Part of a small language model's weights: 9 heads of 64, untied embeddings.
MLP neurons of a small language model. Each row is named by its layer, matrix (up: input weights; down: output weights) and neuron, and shows model dimensions 384-575. Each number is 128 + 24 x the weight over its row's rms, rounded and kept within 0 to 255. Numbers have three digits each.
A block is one neuron, or neurons of one layer that tend to fire together. After each block is what it responds to, as a language model described it from the Wikipedia text at the highest values.

L2.up841:120113135135166103136101127111109155126103125138119124146131196124140135151162139148080155108183144147169121155155142141115113139116151123135164167158139131135167143141074166132113099135158149105107121125175124094130129130102094145138182078088135118139152110100153160159176135160142136137124126058122143114107150141110133155151102125114145129141182159152096101151083110147091108165126131098133127122145103111128114134111141126134186123153111160165159143116124138127135164109115158131138141126130129109178153101121100118184129179106125116145136110129108131061184144144112122127
L2.down841:100138063146106103102150150129109052122115129155042120202105124123122144116122109069142103119181087153134181129150122152113139116133169105093137108107229130072099137109154153133127124102096105104130100103121069156110149082127149141101168105157142115145107130140130123144108121126130124096137145110103154147093096119139145129138163126119164164141158128151133149134113115181119152107137133140112118109158152120128114144097134102138127135129125157164138141111127134085127146134132132130155108144154124106113142135144118117174154145128145116126126138132079105129152127114156142155
Non-initial pieces inside multi-token words and fixed names, often after a capitalized start, e.g. B-ox office, Lamp-sh-ade, Rio de Janeiro.

L5.up1060:097121130172160182176142144142108101118114091181070120139105077172135139148092151115099131158107151146147127113137151142141109165176138138131128124090140078157133114127148140123138156134132155107141127136065163168136091111105130109157133119158127121139113114158141127119079159111110138136170114148077126130123196132115110154094111132138112157112172161163160127177162098142105160114110056118117132139127123113123090145064129138109137124160144148134129143103134101133146074087166109078152124157093111135122142154113115173122133113124126134127175082147162132169112136156124145172
L5.down1060:120150128142152126132164140121140098127131117161127142141071115124166136123156140080122137110140133119131135163113158131098095126129061137163150133145124120109143160146145138078136137074128125162102209102114157176139112135142165146171164121135106118095129142150089161106123132132151097139102158124149196130068134114165132119105126108149114177123168146105139155133132152114117081070092140139144130113122108142112146138098100091114090208117165146167123119092110131130099107126152161134137142138136092127072135137101114139108108137141122106106099112140125167126124097113111125127
L5.up1366:135151190123115161116114155141131104108059117124146116156103128118124118117145130094143135089109129139167109130108168178102103112126076174129130123127156142118124108120163123124141168132140169126137129182155102150157129147116135105106095149135118164111138159133095117135127132170119165157095088135122112143143153121093130105119134123157121168107145133110103119158135128155134090136141130111154094129112107132100125092104097118123121139140148087117145120133105117116084092110117169151133087134101094145146138118160110120111149144140096089164195105162134138134142143096131137156
L5.down1366:124088107119087092114138107076137193143123119113132104114116147146171165080106155085111092139116139122102133160114118132113155151119103185115096109117129133129116165151114099103119135142111116094139134116103148089121144099173151141129107122108170135127082165135123128059141129107111183149104135110095127081113125157161137099145136154135129183137125137125194150095111154124130159109143143097113101125102118117113107113134130150145137147131112110184119089129083087123118116133141122118071104148088145145126102154111111091110094086113090141107118112125117082136136137140149148087
L5.up1518:142150115160093123121084150118091098093125093144102137134109113122137121145128138122128173123132120109122115094138086112118119128164096116125137144145146110157133141140182159131146126107108113139152110109156148097150127149101137099116122155102125094121119121105123140086172134188178137182117154124042133085112097083150154157153138156139119135180133104123128124114121171143127120105127113099110154137137142172148156153140167112156119106105109124189174138132163135160087128165109160146120106145161172107145178104146120134100114144137141128088102146143125159148129151114142143142
L5.down1518:131113144074156146150130162147104153142119137116092132122105096093160156156136122154128171149105134132102122103092095071091120173180130095100137119132144122166109144130106066122136153121118141139116107084135141108134107173105104145103120124113103087104143137109087126129145144115125110140117115126101157116142133110132147108141157095149123128121118119107128140122154119159133081171114135167085138115125183109156140154119178167106113132137133110107117127129131107138173128109106138156132106110121157113121162126135119146163133078140097121104101106143081095133189155107113146087
L5.up2230:112117173092163177131126131182136118142157084131178075118090135113109150133141090086129142126171125131108125101123106160160132114149166127130172120150173106146079123184118127115142126163103111110112098170182121181148119133150135099107136120108163123097112126141095086145122145109161164141141113139124119148108140107164153112130118148139105162067109110194109101090093108147118108145126140131132135117132160132108127121154115085111115130125121094117130116111106162119088138124138164117138141153122129107125120091127110169094155121121155111111094145102104131182095143109118096096
L5.down2230:125094152083161129117129093131167130125118103140146140138139135042181145145123173126112109177089085110143141110117151140102119082105127146123163133143119158082148118095086125141161124141158098138106133135102130112110110134163123134163130139135132128106126149096116130110142119107108137151089124156142154131107149090142110170130168153125124116109189145122119133121122128160098116135113101149117126130093101139122149157096181119100183151137116142159093125098109176155105103159094118171109092178117127131189148108108147157082091158136117114117137122076114114181136124127170093096
Fires on "first" as in the first time, the first principal or his first book, and on Wikipedia section-heading words like History, Overview, Description, Honors.

L2.up742:117113129139129140053152160113068156159122139112109157129124104119111131099135146089158118107107135124059138122142171133135115108165114095141119158123176121134126155107103096129121154182110102180112116144113105154160145148162119125124167123136141115136174137114136110149142093136138112167115108070142128133149181110128124124172122146117148114132150091110123137096158120122129180136148084094105120120153072129148111142142116168123082150102145142107157142150152134111140111094122160069139106124125114142104158112129142202123072151149123171126067130119143157140137146103127115157
L2.down742:132115161104192120155115162134144167151164149149124115077135139112128131101157112105108104166150115144153140106101115127154115135129129117114173154103071134107111150124136116122140124141120153075155157130155143104074119133099128164157112120113133136146109117092133110110129172107120138181112106136105155170156140104144099133121168155166153137155162147133125130173163123139103102109128149134133094113130173113160163088116130159151137160138113128131129112096148143149118144133125123161118122097112193122154114107090110157128131134121135160130149144134110137118125095147085075140
Ordinals, superlatives and quantifier words right after "the", such as the first, the main, one of the few/best; weaker on "of" after nouns and some mid-word fragments.

L5.up399:131102120156147090113181133138132179112149148157121114106130106147128110130097147114133110118134153187135124139134111152101167131114129131127161092123102133123152149160158137123115145121116119120149148123161124137111122136063142116128154097122094142098136155140117114122136092173115148151141147138153111146105149090137154140100126118132127147108143147143130147194087073131108131151165092096113113143070099133116100130106107140114147171113161105124159100146173097127133158118127151102111165142127126094142144105109147092162107116136149179136121185143122099104090104097104104141
L5.down399:139155143139109064157111139114125105138091174087166156086135088125134153127143102133123124070086142146165162112116105132127081104117117126167143127113159136126151111113124092110140136126179080168116156110133124131131101131080115122134082114122091108120139081157120100127127142129152136119126146130141102123125136131121096130142089111143090148138163117127124155119131129148112167114167138137090137142087117130124149164109143148097151126096135136108161097139152113103124147128124150116116151104130171145135162140150138157089114109090137119132132137158138106127149105115096160156
L5.up1547:108118125113100142127136128097138127123104110105168107144102149088112137108127070143117110124155103154141099128152117109139126150162102095092147121133082140101138105098082140101121124149118116087141089128106139137105141040119106137139134151148136114115110101163079130150152089164123125161183144092143158170135098102122149084154155128112175095111159122150116117154166116143117097124120173085162127159081117153078130109116097121135154139151133137148139105127146145115122111117146115078152132145143075136143131145151123125149111083098113166125125156157144134164090140121124103159
L5.down1547:158106126133112147139123138123123134170144153158104093102135207118147126084104099131144163141115127132092132109111107135144140143133177130188131102140164119153109163128169084131144131118132155126090166076143102093097133153153061087161157146108116139137101125119122147155116132138107146184137158162099154146165089114167134106157153136148141164147146159130154122167095137129112107096134159159134163181129162156135137098121128127136139129127108144128118143118133117091131123112149170067150146083064100152116153133117123121135122119104130131085112120134110153139115132118090113130
L5.up1921:126136190165135145147149141136123126094121133174137147117112063168175074099140126137140121140112074109123116120138102131123148118161140107128106143090124115092140184118107112093117112132110091163184125135141162146123134157124164153138089126102176150137126145163142122125143117091164124124163155102115153118137134140115140150093153168101137116151117105143090125188120107154086139113119179089165105148092134163130102144142129092119126143123138117107165079149094110132143127107115132180131154132120091108089081135153155099116145123150161156176099147217123110174133152105182130123
L5.down1921:105116110114107086133125135124130110149141115111110123099129129129160119081078130120133129138169182067145141145171124159114154099155121139154136134127142116107112085134150105145161141126109135180165128113127119097150106131143165101100122135086148113123133109124122162143114153067126211133128168110110117195112130167135128131108116101126146123128105142094107121104115080127096151178125112139155121112103121137128126140094127144104166147100152084126141149091098141119137142114099134161142176129124133081143115147122153100122141090133121109159122111153113125136166160129175111128
L5.up2021:121121138125131127137130175114125119152164138143126148149134142115150115146127162146131105124171134139133151110125142156121131157162146133101120115139141131085168137133094121147099157116151085099171098113066128139137165141114124145119112169115138136120162125145122109144137114106110114144146134171108156128123163116146168149120096160121105163114149115121150122170175112089119093113149137137122116102085133101127131140132151076130138123162116098122149137149088110107093123089115125115156174104158080104149111151136108097101152153064130157154101136171118120124139147142145110125
L5.down2021:099093134123120078102126096118148107136107147173111130159140156141141157159153134207153121158176135104143097130136159119119134114133163123132102117111144135114139116146110118137137151161119094144130136138155125158147138133157122128141142168096173150100096159130089113177088103096086105136128084120132178205117096127117136163103130107100120123119115114128174122127081104146104095091092132147132114062126122079129133124131107104162121131094092107145165100136124129117135134156146108150157114120101084074182114122134128117075122125115143162144162125149108145118132133121118107106
Inner pieces of words split into several tokens, mostly rare words and foreign place or personal names (nem-es-is, Ek-ater-inburg, Bre-is-gau), plus scattered whole words in tables.

L2.up1766:098131118149096086152125129162117100143134097154146131087129161089159135136128132132136158140134144117130117170104150144125147133179124114103140156122116167138152143096139134136138128104105163106125072148121089124117162135128124106157115148138111101118148060136142134173107123125156130154121109118118135132142175110133168137139076140129164188135153085121092132108077135144084118131116096144111109099127079129134138152116100113128066118094107130123147090118096093097118138108125140156143166132099120138107148101131147083159130130130121150134156110106091077132133128169124134137
L2.down1766:110150160144134109145184122140124141134123162082110117135152094128127128098149152104142139118144111133152139136104149128069126097134150107109127120091139120146119131139148157101122148133158117130120097195103177126131166099135153096150095155171110143147131143147092110095131122178126124092144141150151135159130102135141123149156147129102159110105151140111099148132149134159151091140168094103067116099108124138152138107106111166104115130090131109162150117112170112128143177118140120116119126106141143112135121111134138117111157129113104141151111126146151087113176135121103133158
Word pieces inside personal names, often the second fragment after a first piece, as in Al-Y|ousef, J|ose, Sad|ash|ivan; weaker on scattered ordinary words such as thumb, states, suspected.

L4.up117:124101070109144111142143155161109131121152128130090149117134091104139114113154137157072159120142138156113134161154143138136127085180130123094111143130152106127127117163141149124149119143135152110118151115125129147115127126117090112145123118165081160121148150105143101138146156139154134125140107106080161109148169095162156135157131137087080124117081119122143164087136103160111130118144135129092145142179132144118175108106097160156135114102104139120129129139092097099106127165137110140144142085114121120128123096168133146170076137131125139118138126152153152155125151112131110141
L4.down117:124111100140152140097104133141109144131145125143124109118101130122157100107086154129126108152147102177109133106114098112076118153122142112155172086145123129140107167162174122132160088111113160101127123129159130141126164135089133157132141116163148123095141135111112181122192150176123111151171127146092144114105116094154134149106139132148107134139139128149128149110130105132139119118128119117113122112110119083148100159153153118124110162132116126153081111121092157166136148072138152142167139135128144109127139112182148148134118129142122136144131130132100112113121102098101083124
L4.up956:137101107059132154125148124117081090159119101089157136114144120145124137119127108133165133131123135147142142123108111130103124090117132121146137113151119082125130108097148127143162111119108107175132145078155101119155119173110100096104181133129146140133132132147116081118161137125151139085132167090131100118116131112164105123152140163132122106126133072099149116048122134138140180147109127154079109108153127131120125103161128152144107136104094119120141109135126132148122148150090162099178105119118121145142142143114083128148143140117155136103085162140151127160132159150108130098
L4.down956:151122097178181124141121130135144158129160137146128114093141120136116087090085113082115115092167173114135157123094128136123113125112148180157110130162122130135140149107099121105153152093145110114095109172132106143135155102157139125076117113153121116137091117072173118079128153202137135146119136159123133084083107106173113135092186125123132152107111105113100136123113127132133114081142158127106154114130109132157129099117078134134153157155136168108093137118175115125105111146142106120145129099142111141098109115129153134107176110122138148100129105106148116140127131119100115125
L4.up1993:112142135127139156149124086153140155122114128085132170142185172130127105103146138128090144128093125153131139120128158186101168103155165102129090140132181152161096146128163156124162147138154104133163109166127139133166161110141104125163138124131147126123137127140124069173141103093138128103134092139166145162140147121121141123106129145090121170123076118175096148128082128131090126147147105138135139118108153170095113124114115144132109128117136141107076130109138148105110160139124147151111131135096136144123103113123122154148093193158138115114138091200126137104150118145108066106
L4.down1993:078104071142141117134172150138121117142131149153087153136052090119106154157129137143175145119155101146068087131097132115118135155115100156142131162134141106152104144144143150129111118076160103159133135121094119090105104098132137145175121141118117128166137129077133127140151112128097144158142143167104152167164113172135116136096145141127149113114116151089107139108140111140124146137110147145097081114128138082110109166151152167138119159176107116105125137118123131127102113159165126123127137162130164104146162139122149088103148087178170139061137096153157112134123103115172129173
L4.up2249:130116107147143117103125185091089147172132126120144168133168138136107129074110177131126091181124116145121126076148126123167131106129108129097125144103129123129136133114150130099121173169111117122119175100137109152103162114137095113125114108131136146118115128094113141141138124125133109137146113128113159164115105119135117091172133127146141109127139148100083124116130124111113164127099128173072151082133159145115146133098085186143102103115114173124114141142149167121118128124123138116176158097174133130170159141105141117122140100097144150135078107139138129135129071110112163159
L4.down2249:106134119127136100141152122164145139124165136150154115095111103152091128099053144123097115134147147153106189104110133114127147108145133100128123133106136138118131170142132106124144155110130146129123180149118109138146116104102106157178112124117134120111075176131110084101149145102157106136130147131145139134147133134138127122167171142132124132158129113100123114124134126124136074148088091109091131096100131101120179124149089135170173114112121122116122116111138115123170137146105141125126151108145135164122066119119129158154128143155123146081139141155131148176133118145073124128
Ordinals, superlatives and determiners that open a distinguishing noun phrase after "the" or "a", mostly first, also third, largest, only, last, remaining.

L5.up180:103134143165130104113120100131158088127133157139098128133127129095125156163085142146110120156114132188152150173109130137094160159153137108112134101095106115142114107106126161100108126112120144140175102118086149124162145113111105105091140122099129113140146130145133153140128093181115132080120128143135133152129161123114109095151147133122131162141146139140132165074107100133131137120109148100141180123133119147148154096110137107137130152093100138135133071121139163103081152126117085087150156098115123078150116096091090149132125095161123140121128157125085143093112149132136097119
L5.down180:123133119127161158127145104126102145160057138141148133170154058132145151144105150135088144115159125135169128103155131122127144110111085139133149084145134115119129157147137101151132164121158140085134136140123112157107148092105099120112145136097115157131154148143143137112125104122127131122117136151149146151160101104129101084107121113131088178101098138135081119114167146090115122108102129079131201128133160164134111142152123173155125100128144140114140140131111112138118134142112117125159115146132147133119124099135130114135100122158139140119115095146119129144163159155132140092
L5.up648:097143118116135158111155120163156123100122136143125123151125142106132116151111118177130098145146148121129125060151095135048104158128157056114141161132151160051097111096104143142185126113062135137099120139158131127155136155087130166110149112162097130145121087118128111167157083099098084116089172115131121133106118134161135147139141126149127142108145157090113125127123097120124131114154111146179153107149171133154118126107131190152099127121142164131138127202119147113088142153080108106113125134115116126138143125136119158135122131084126160129158110137131138135125160191166097090
L5.down648:126133154126157109151130111142125112132156138127160095154117079139124136118117090133103134147167121108111099073086140095104102103120121122155094097084124137113118138107133141094130098058101099136113130112148103150138155159155172142111175105139152180110104136158139126118129114127102145113099090146127116135115150092098137160090132141123067136121113117137055145143140159092137118110118128149156155121126192126150112092147135169136155136159142072099138124194089183104119133141130145114118134144092134164092100126131125113181138140142146108129124168129153167099145146119139116173
L5.up1321:136118177139102082127135095122113122133093136132112095133091123139132188165122164119138124168113148123151093113129115188119152147117174105116124096122125081142105152123058157136149115107101155114112075137130128155119149137147123189107130083127111100120164094145119130108176076112138104092102115148154135110155117134161143097137112116117147127125116112152098091149124109161120144093137154113122089130115138160073116153108119125130154144143126135149115124125084125082119145079098127113114152085125139108130121162118156105121124130116116168117102108102134111148107142115107093126
L5.down1321:059119097145118119146157135158148158183098162113108115153104133121158141121097134092144132119128173115138116115132116149132132139148138095105135159101124104135130111104079159116124120147114121152106131123141174123133140151112191113120130108147173156159121147129106117145122103096135111133145170141119144085117137130104146112147113159145144114126122129145131137139101093112159124104085133128088106098167170087091119088165096123120138113144112136139122119139139163110103127117149104152091105121142105111105117122127109092075109127104151121107107121092117115149119131134137090146
L5.up2283:120125134141130142128136163135135117133106147121114155173093133126113111147098108138115141120143094128146135109135097166168103161107128103148095112177153118092113091136053133127097121123123106166105140119177113126161099162121138148129156117145111138119138146110104156083074106125124148163136172115101107130093156148130085114158181164114160075131103112148113102132133125147131118149108102114118122126151136115108148142119143114098120139153115124169084142103123129133125127129153128135160108111149104128176143128166119140087081161164098155098107094115142143142133146147137103120
L5.down2283:087126099123102134104091171093112098150122149131134090122140151124147140159144095076116097117110092164120162129142109152165085091122134140126137118105111140132108115106110133093125107111160151129159137078111130141102108144121139146161133135165152159088158113142139127115099122111147153101113168129104148136141090129120113157159138138130152110139157116124130147130166092110144158141131144094206140116095134128156096170132126110096108145145098112127123070113142155105135122151127089104125124118115173102137104076132130153118149133073191138147124126155164162119119107146121095148
Interior word pieces of rare or compound words, like any in banyan, ew in Bewdley, ipl in Biplane; also goes or went after a subject.

L4.up416:125085140127079106126124085105108121115194103105074092137080141138165186116113103125114141146162118096157109112136092114096141134171100151117120110134089127117104118107126140092122149132157099151134135138121124096083135140134168091144104142105142082121123145135112144109120117162105110109130137057119097109127122080113161138160131119142122150154212102112144126125104132145111144114160133135111171127140099116130121116098100125160130155086119112148114092109116164135122154159128140144112131175130129124091111130118091148144105125127146162137108117134150143119123109129145102104
L4.down416:156113103171155094144098125084178153122163129109142110119144148080101136133158111075149130135144132102135114142103167140094121133165115141155124141119114125126118110114112137135070119093153126156138164130103114146163142167105175151140132120087106167090145081145119122055123163151114147159098161085167089093116178125077126158142109118145140108097151087157134153131144087146142146167129143107123153164109153116126135145106163090085111106138133140128118080119139108131138120139142136120139156138131127132126128139166088094075131109153137124121090149096098089096162126118126133145
L4.up830:114100088119053106138118129127091118156112093123112121130089157096135116132132091108108158124152089146153174116135123150121137119102150132094126121142114134125132144127099092116122093125163105134125130119126141182125166129169118129128085138119118147162089074127133185138117144117123137116154130089110158143118171107118142167127168133116128177117137145102156125149144143092134142129104109142191117158119088161121110142104121209114137124146121147126126163124089131104135114123125133140138111149136138133133115062129136141132118118128140119114161111115134155127103141116114125123
L4.down830:102137170125125102133132143129072085140140071128105126134101133135135165178096112126136093110103145130113124161142145166125143128061137126143106104097107098141164108142139124124100116138167111130104157141127171135117122156113133097104156155125162094134105114162096105128119135137125096110116130146151155160102097124095153172137096140082173125095164085142087099106142120141134108099104122141124167114131116116117115112128066121107156116158161121096134138093116125104130149133143128103142133105143101148118145113117161143109109131066135110123164117097111160119142119106114089138
L4.up1775:080097128124151096122122104134087100118135144137103100109131123102072156184132129106097116172153146105136148164083115117136136156100138118109138087134127152125140148147098128161128085136144112140146109154123121132135122097108081158136089074138127126098162116119109119121168066139152105078157134126179146137132116114123132128131128066077098115146112092134114117167109070162124153144161104146119095137123105098118123126072108144045115169157133166114155144136112100080146172152141126123108123147176102152161136130105117132123114124120080140114118100139108131115091124100117151185
L4.down1775:145125114152170120111155104067129127103146140126149149124113161137117135116124167106139140147123161102124121138148108148144119128116129129123177108113129153125162148118161135157114152109147111121118108103116100167079110086098151089107086112113122122135113122133133124087105120145110086114163140082128129120160168118116142122143131110133094139109127127101142081147110153143131092134149132174112116143124122174196138169117121129090132121120101138123124134153172121138162130111182087144107173070158120126102172112106114134148110091121133126175132113126148113092104136121138101125
L4.up2279:132125098116134177144139154110131106121134150124130118147081150156099156141124107132114086102145123126118113138179103118133138089126142098140151133120130134102184136112100084101148152166185091158142167132111101131135122170122132133094103136130135112114155149152138159136085090126144083130118128163121145140147066084094143184144117123120127146153147116127156111144158141157120133099129120124130119124167155117129102137113056155115156157105124149121129127132131142095160145132134123108161095118093123122117130108129125171102157121122155133160141126158111096128136194130103122104
L4.down2279:140099106129117117148138133125147127163159129110099131120148139138111142109131127157139083179142118149118115149118114089101110131155127117135138088102147129096134156116118075115134085136172122149130175149158152100103109156124125137111088106117116113113151115125122169119127156122134128115146125100114129104108143138107133146189086147117135149114173094132114145130133098153112103128094145122102157119108148123076113123100120133096151100121113131114178149129129155113152105129183124127136120113145102128137149136149128150117109152118128144127181151134127132125114133127139096101
Middle or ending pieces of words split into several tokens, often s-containing (lo-oms, b-olds-ymbol, Ke-eps, Belen-enses), plus a few nouns after "a" (type, form).